config.yaml
num_hidden_layers: 15
hidden_size: 384
num_attention_heads: 6
num_key_value_heads: 2
head_dim: 64
intermediate_size: 1536
vocab_size: 4096
hidden_act: "tanh_gelu"
norm: "layernorm"
norm_place: "pre"
norm_eps: 1e-06
positions: "learned"
qk_norm: false
attn_scale: 0.125
bias: "qkv"
tie_word_embeddings: true
parallel_block: false
init: "normal"
init_std_qkv: 0.0268
init_std_o: 0.00489
init_std_up: 0.0268
init_std_down: 0.00489
optimizer: "laprop"
learning_rate: 0.000586
beta1: 0.95
beta2: 0.98
weight_decay: 0.26
lr_head: 0.00464
max_grad_norm: 1.0
warmup_steps: 591
schedule: "wsd"
decay_fraction: 0.833
decay_shape: "linear"
final_lr_fraction: 0.02
batch_tokens: [32768, 65536, 131072]
max_seq_len: 512
doc_mask: true
z_loss: 0.0001
train_tokens: 363400000
max_steps: 4784
dataset: "wikipedia_en"
MLP neurons of a small language model. Each row is named by its layer, matrix (down: output weights) and neuron, and shows model dimensions 128-255. Each number is 128 + 24 x the weight over its row's rms, rounded and kept within 0 to 255.
Before each neuron's rows is what it responds to, as a language model described it from the Wikipedia text at the highest values.

Infobox field-name starts. Tokens starting a field label in infobox-style "- Key: value" lists or table row headers, e.g. "- Parent", "- Relations", "| Total votes"; also LaTeX command pieces like \mathrm.
L9.down1266 [132 119 102 103 139 121 116 124 132 150 140 138 151 131 138 107 134 127 130  90 133 163 144 143 190  68 119 135 143 112 141 120  81 111  98 146 110 107 129 128 154 139 145 132 180 104 123 132 106 124 123  98 123 152 172 110 130 102 108 137 111 148 131 138 166  99 102  89 126 170 133 130 133 127 145 101 163 142  92 122  88 181 139 135 163 126 114 117 150 105 137 102 113 143 110 114 152 124 116 182 108  69 126 163 117 141 151  76  98 119 129 134 167 142 113 166 137 162 151 145 163 129 143 144 142 111 125  92]

Entity-completing final tokens. Final word piece that completes a long name, code or number, often just before a table pipe or line end: OCLC digits, surname endings, closing words like Series, Company, Institute.
L2.down669 [143  89 119 147 149 157 130  90  88  81 163 119  98 127 126 146 137 107  85 121 133 173 133 165 114 120 138 113 128 102 121 155 102 131 155 103 140 134 149 149 162 120 117 118 173 113 126 106 153 167 131 141 170 153 136 142 123 126 108 132 114  64 139 153 125 121 163 132  98  97  69 150 154 138 176 150 130 134 107 152 131 127 124 129 129 125 148 124 126 148 103 120 126 122 149 123 126 105 153 158 106  89 126 160 114 138  60 130 126 123 131 132 131 139 132  85 137 144  99 142 149 145 133 138 133  83 158 143]

Phrase-final head nouns. Last token or word-piece closing a noun phrase in section headings and proper names, e.g., Early life, Mexican War, Tourism, Cross of Liberty.
L9.down1092 [111 151 150 147 135 140 112 105 105 135  86 154 174 146 115 126 112  89 135 116 146 151 136 106  87 172 156 130 136 129 137 153  98 125 113 104 111 117 150 143 130 106  93 173  78 130 148 192 144 140 122 146 117 125  76 115 160 131 115 146 146 153 160  97 154 134 144 167 155 111 192 152 175 100 111 100 151 136 103 172 145 124 140  67  66 127  94  93 129 125 139 135 130  84 144 143 137 112 145 146 124 113 128  79 141 121 104 103 135 127 108 112 139 128 138 126 117 114 159 141 112 141 151 115 151 109  99 108]

Predicts upcoming number. Separators and function words such as comma, and, to, or a space just before a number follows, as in "70% p character, ~30%" or "1.8 to 5.5 cm long and 0.8".
L2.down351 [168 134 155 161 129 132 119  86 120 134  88 134 182 125 138 126 113 141 106 115 126 124  88 123 134  73 110 127 144 118 139 124 119 153 134 140 122 123 115 114 144 126 141 116 144 163 138  73 170 160 148 129 174 144  90  97  99 110 129  86  96 133 129 132 184  68 134 109  70 150 121 131 156 147 166 163 152 139 129 141 156 114 112 101 121 124 136 142 118 142 103 166 137 114 159 200 181 129 154 117  78 108 143 127  97 157 152  92  93 145 140 142 127 138 127 142 151 126 121 166 169 136 157 118 121 145 143 100]

Mid-word "ag", abstract nouns. Fires on the word-internal piece "ag" (Armagh, averaging, wagons, Zagreb) and on abstract nouns after the or a possessive, such as education, life, role.
L2.down105 [150 114  97 139 132 127 150 123 144 105 137 134 124 131 153 129 109 148 131  97 162 121 122 168 133  91  80 102 134  84 164 132 129 125 123 116 149 129 100 123 129 150 103 132 132 164 122 152 132 150 158  88 181 124 121 143  90 139 143 106 113  81 170 108 164 146 206 138  84  97 141 148 154 142 116 124 132 127 175 156 112 147 132  94 160 115 106 131 154 114 172 102 132 102 184 136  80 141  76 109 114 158 146  78 136 118 150 162 161 125  82 148 143 137 133 144 121 119 154 152 134 122 147 160  85 126 146 136]

Section heading closers. Closing == markers of wiki section headings (History, Death, Production), plus table-row line breaks and mid-word pieces like catad-i-optric.
L6.down1163 [ 99 123 142 120 117 127 105 100 118 141  89 121 106 145 185 139 182  92 157 125 134 147 112 159 117 136 114  92 112 119 128 119 116  86 133 130 148 129 143 109 127 134 136 137 154 114 129  95 131 154 103 153 130 135 135  77 151 159 108 155  80 151 107 162 100 161 147  84 132 123 102 109 125 159 103 116  88 138  87 143 120 120 107 125  99 124 111 110 152 125 150 150 107 126 108 131 100 135 124 158 120 146 129 127 141 149 103 176 167 134 120 125 109  87 122 129 145  88 140 185 136 136 118 117 117 143 136 170]

Word-fragment pieces with t. Mid-word subword pieces from odd splits of common words, mostly containing t: ut (a-ut-hentic, Sutton, utensils), Port, apt, and word-initial T.
L9.down318 [131 131  99 138 128 151 129 118 114 142 153 106  94 141 129 144 123  79  89 111 123 141 119 131 116 137 131 156 101 125 145 137 143 140 103 101 120 110  79 100  99  74 103  82 141 121 143 115 144 133 160 147 127 129 113 146  95 138 100  98 146 122 126  89 160 152 133 119 165 112 145 150 164 146 145 105 121  97 104 126  69 126  91 135 125 163 117 134 159  91 112 191  96 113 110 164 149  96 115 109 141  97 137  97  88  81 132 115 128 164 119 156  97  82 160 126 141 104 152 178  93 157 161 124 112 169 118 129]

Separators after numbers. Separator tokens right after a number in tables and statistics, such as table pipes, "to" or "and" in ranges, and unit brackets.
L6.down1503 [106 126 149 158 110 152 127 151 112 105 135 148 141  98 125 116 142 151 123 146  80 128 126 125 158 130 145 148 121 162 104  85 148  99 116 170  81 105 155 127 135  74 144 143 216 101 133 139 121 159 112 126 108 165 136 132 110  80 119 135  82 115 120  92 118 130 127 108 101 142 146 150 155 158 148 152 107 127  75  72  88 100 109 144 107 113 118 179 137 101 110 119  95  88 141 163 118 102  84 128 148 104 130 169 126  95 139 140 134 123 132 113 123 121  99 122 131 123 131 138 153 135 127 158 103 110 126 139]

Proper-name start tokens. First token of a capitalized name or place, often the first word piece (Port, Del, U.), usually in Wikipedia table cells after a pipe, e.g. Delhi, Paul, U.S.
L2.down1 [122 138 128 113 146 130 126 139 113 155 180 110 106 172 113 139 149 119 103 117 149 107 109 106 130 156 171 105 157 151 176 135 146 119  95 178  97 117 126 155 160 105 152 136 153 146 141 125 119 116 114 131 117 103 107 141  97 130  83 130 125 124 149 143 188 139 130 134 150 144 152 172 131 116 127 129 147 105  96 106 136 122 144 155 127 161 134 130  87  99 142 122 133 119 147 122 109 126 117 159 118  87 152 126 100 138 110 103 101 151  92 148 144 118  90 164 124 155 119 144 140 133 127 146 108 128 101 126]

Before a number. Spaces, commas and short function words (of, the, from, than) right before a numeral, such as than 300, another 10, from 1997.
L9.down1419 [153 155 134 158 166 109 110 123 147 157 133 146  99 184 125 119  97  87 115 142 125 124 139 125 109   0 120 128 127 108 133 127 150 125 150 124 134 169 121 134 136 109 183 255 198 130 133 126 136 106 143 139 130 132 112 164 149 117 161 120 122 118 134 104 101 126 111 131  90 104 160 101 145 167 107 138 125 191  91 121 148 123 122 133 114 170 113 111 120 106 157 146 140 122 153 136 118 107 124 135 128 129 135 117 121 129 119 184 141 130 136 132 121  98 141 150  42 112 139 141 121 161 120 150 117 120 114 111]

Section breaks and "al-" starts. Paragraph breaks after wiki section headings or sentence ends, e.g. "== Analysis ==" followed by a double newline. Also word-initial "al"/"a" pieces that begin words split into tokens, as in alarm, alone, alignment, Achievement.
L6.down170 [127 144 128 119 102 145 120 155 103 110 167 112 142 116 175 164 116 140 101  98 134 109  84 108 194 111 102 116 130  87  86 130 100 128 131 163 148 104 127 107 131 153 128 127 143 122 113 125 140 129 144 135 120 118 142  98 127 102 123 101  62 140 139 119 115 103 133 110 128 117 100 170 107 123 118 120 112 136 102 142 100  77 137  93 115 127 112 162 171 146 169 129 119 104 164 131 114 152 153 145 139 139 113 154 106 127 103 129 136 102  87 107 110  68 125 123 119 125 131 157 129 146 141  94 112 125 129 164]

Designation numbers after hyphens. Numbers following a hyphen or letter prefix in model, product or route designations, such as GOES-12, TA-4Ks, CT-49, A-4E.
L9.down82 [123 111 163 134  96 146 123 143  88 139  92 115 137 171 118 151  84  93 122 120 175 144  93 157 170 129 127 134 122 111  94 132 144  94 147 118 119 144 122 107  74 101 126 117 148 155 192 137 124  97 156 130 134  94  91 149 130 138 110 102 135 110  97 171 158 157 125 123 135 114 153 127 124 134  95 143  96 130 138 129 119 109 150 102 107 161 148 101 147 167 120 120 114 153 127 127 146 141 154 117 129 122  89 109 124  95 112 142 149  84 121 132 181 116 141  75  88 116 157 162 123 131 138 111 136 157 124 157]

Start of subject names. First word or word piece of a proper name or noun opening a clause's subject, often after that, the, or a comma, such as Brit(ain), Car(ter), Black(burn).
L6.down1513 [147 116 140 129 128 123 110 131  97 138 169 144 147 123 120 132 114  93 113 141 141 121 121 104 154 103 156 109 142 142 113 148 168 108 132 122 121  78 142 131 134 109 121 138  26 149 154 109 134 125 131 155 145 100 138 129 115 119  97 100 126 105 145 124 144 124 122  99 131 119 122 123 134 165  99 113 113 152 157 128 107 119 120  95 150 147 137  80 121 120 160 123 191  83 126 122 102 137 138 117 126 146 133 113 140 169 126 134 104 156 134  99  51 121 145 140 150 123 120 141 146 118 138 108 112 112 142 133]

Wikipedia section-heading markers. Fires on the closing equals signs of wiki section headings (== Cast ==, === Development ===) and the line breaks right after them, also on opening = and table headers like Pos.
L2.down1384 [135 155 128 120 107 120 130 103 138 164 162  83 132 140 161 128 122 134 121 123 151 150 136 166  82 144  90 103 127 157 136 114 128  84 119 145 127 128 127 127 115 143 103 138 135 141 117 150 101 139 168 116 138 176  99 114  94 153 121 126 114 161  95 126  91 143 160 135 143 123 150 119  83 103 127 159 143  97 151 140 128 125 146 129 120 187 117 114 112 131 153 138 166 144 129 111 111 170 133  96 124 143 107 115 128  87 141  87 165 171 146 184 126 118 182 128 143 137 126 138  66 104 133 122 121 159 193 133]

Line-start list markers. Dash or pipe at the start of a line opening an infobox-style field or table row, like "- Family:", "- Designer:", "| Informal votes".
L2.down757 [138 105  99 116 126 131 149 115 124 100  89 103  91 162 131 108 127  93 106 132 135 137 125 153 134 130 122  94 154 124 133 115 142 137 164 120 113 173 182 138 107 169 160 108 151 165 161 112 154 117 101 138 126 128 197 123 107 126 132  96 152 126 150 136 157 158  96 109 125 162 142 127 166 146 131 148  97 117 109 185 131 123 154 130  96 159  87 129 149 126 140 143  95 126 140 126 168 100 162 126 112  95 125 140 119 115 134 112 147 150 131 130 131 115 148 124 118 162 120  81 150 183 122 177 108 137 144  99]

Heading closing markers. Closing =, ==, === markers that end wiki-style article titles and section headings, as in "= Rainier Tower =" or "== Renovation ==", plus weaker verb or table cases.
L9.down1142 [129 128 120 113 125 123 143 162 111 126 154 136 152 122 157 116 132 148 111 104 118 127 137 123 145 136 118 121 161 160 110 141 123 120 146 141 111 140  65 150 168 130 132 102 204 129 141 126 127 110 123 137 149 148 134 128 142 111 151 131  95 143 155 157 140 131  99 119 145 131 148 134 149 129 142 129 111 113 114 146 138 148 129 138 123 141 136 120 118 129 141 109 156 132 125 173 152 142 109 105 129 125 150  87 151 126 110 131 104 104 135 107 129 163 117 148 153 151 122 137 146 140 147 118 167 135 131 131]

Noun-completing word pieces. Final subword pieces that complete a common noun split by the tokenizer, such as neighborh-ood, fl-oor, b-attle and stor-age, plus some whole nouns in headings (season, life).
L6.down1454 [149 156 122 159 119  89  95 102 107  89 133 137 124 142 165  83  93 183 114 165 151 166  80 121 118 114 157 144 165 102 106 205 165 138 121  97 152 141 122 119 134 174 138 139  93 123 144 100 125 154 148 135 108 125 102 110 115 123 147 152  90 161 109 163 125 156 112 118  93  93 118 117 156 117 145 102 122 140 123 196  91 122  91  86 152  77 117 151 148 125 102 134 112 139 127 147 123 125  82 132 101 131 153 126  98 139 109 144  87 131 140 107 134 106 149 146 178 163 165 113 118 121 109 123 119 134 149 106]

Hyphens in codes and lists. Hyphens joining the parts of codes, model names and compound names, such as GOES-17, ISBN digits and ZAZ-1103; more weakly, list-bullet dashes and table pipe separators.
L6.down77 [108 128 126 147 143 145  86 140 105 117 119 155 112 142 137 135 118 122  91 115  78 118 118 136 116 110 123 118  93 102 138 144 114 128 156 144 103 130 131 113 151 116 124 161  98 146 150 111 114 149 133 146 139 161 109 135 121 126 127 153 156 136 104 151  79 135 111 140 145  98 147  83 125 119 110 136 151  99 125 128 143 137 131 114 126  90 124 100  98 143 136 126 127 152 138 115  90 123 197 161  99 136 101 133 130 139 140 167  92 132 129 131 167 107 149 135  99 159 116  53  81 152 133 123 170 125 151  79]

Opening parenthesis or quote. Opening parenthesis or quote marks right after a name or term, introducing a gloss, native spelling, year, code, or quotation: Kiruna (, 49 (, replied: ", plus the blank line after section headings.
L9.down1321 [125 136 141 148 122  98 147 112 154  91 110  47  96 189 135 157 153 111 105  91 121 118 128 158 133  92  87 122 178 106 116 122 148 133 146 130 151 199 145 121 140 150 129  66 165 162 140 128 176 108 132 180 102 131 112 135 103 163 123 126 133 134 141 117  81 119 131 149 118 131  93 129 117 112 104 152 141 115 165 112 118 115 149 112 120 107  76 173 109 164 129 108 116 102 122 156 118 155 157 174 150 102 140  88 124 108 162 117 156  93 103 129 133  58 129 102 130 159 120 117  96 108 128 150 154 144 118 127]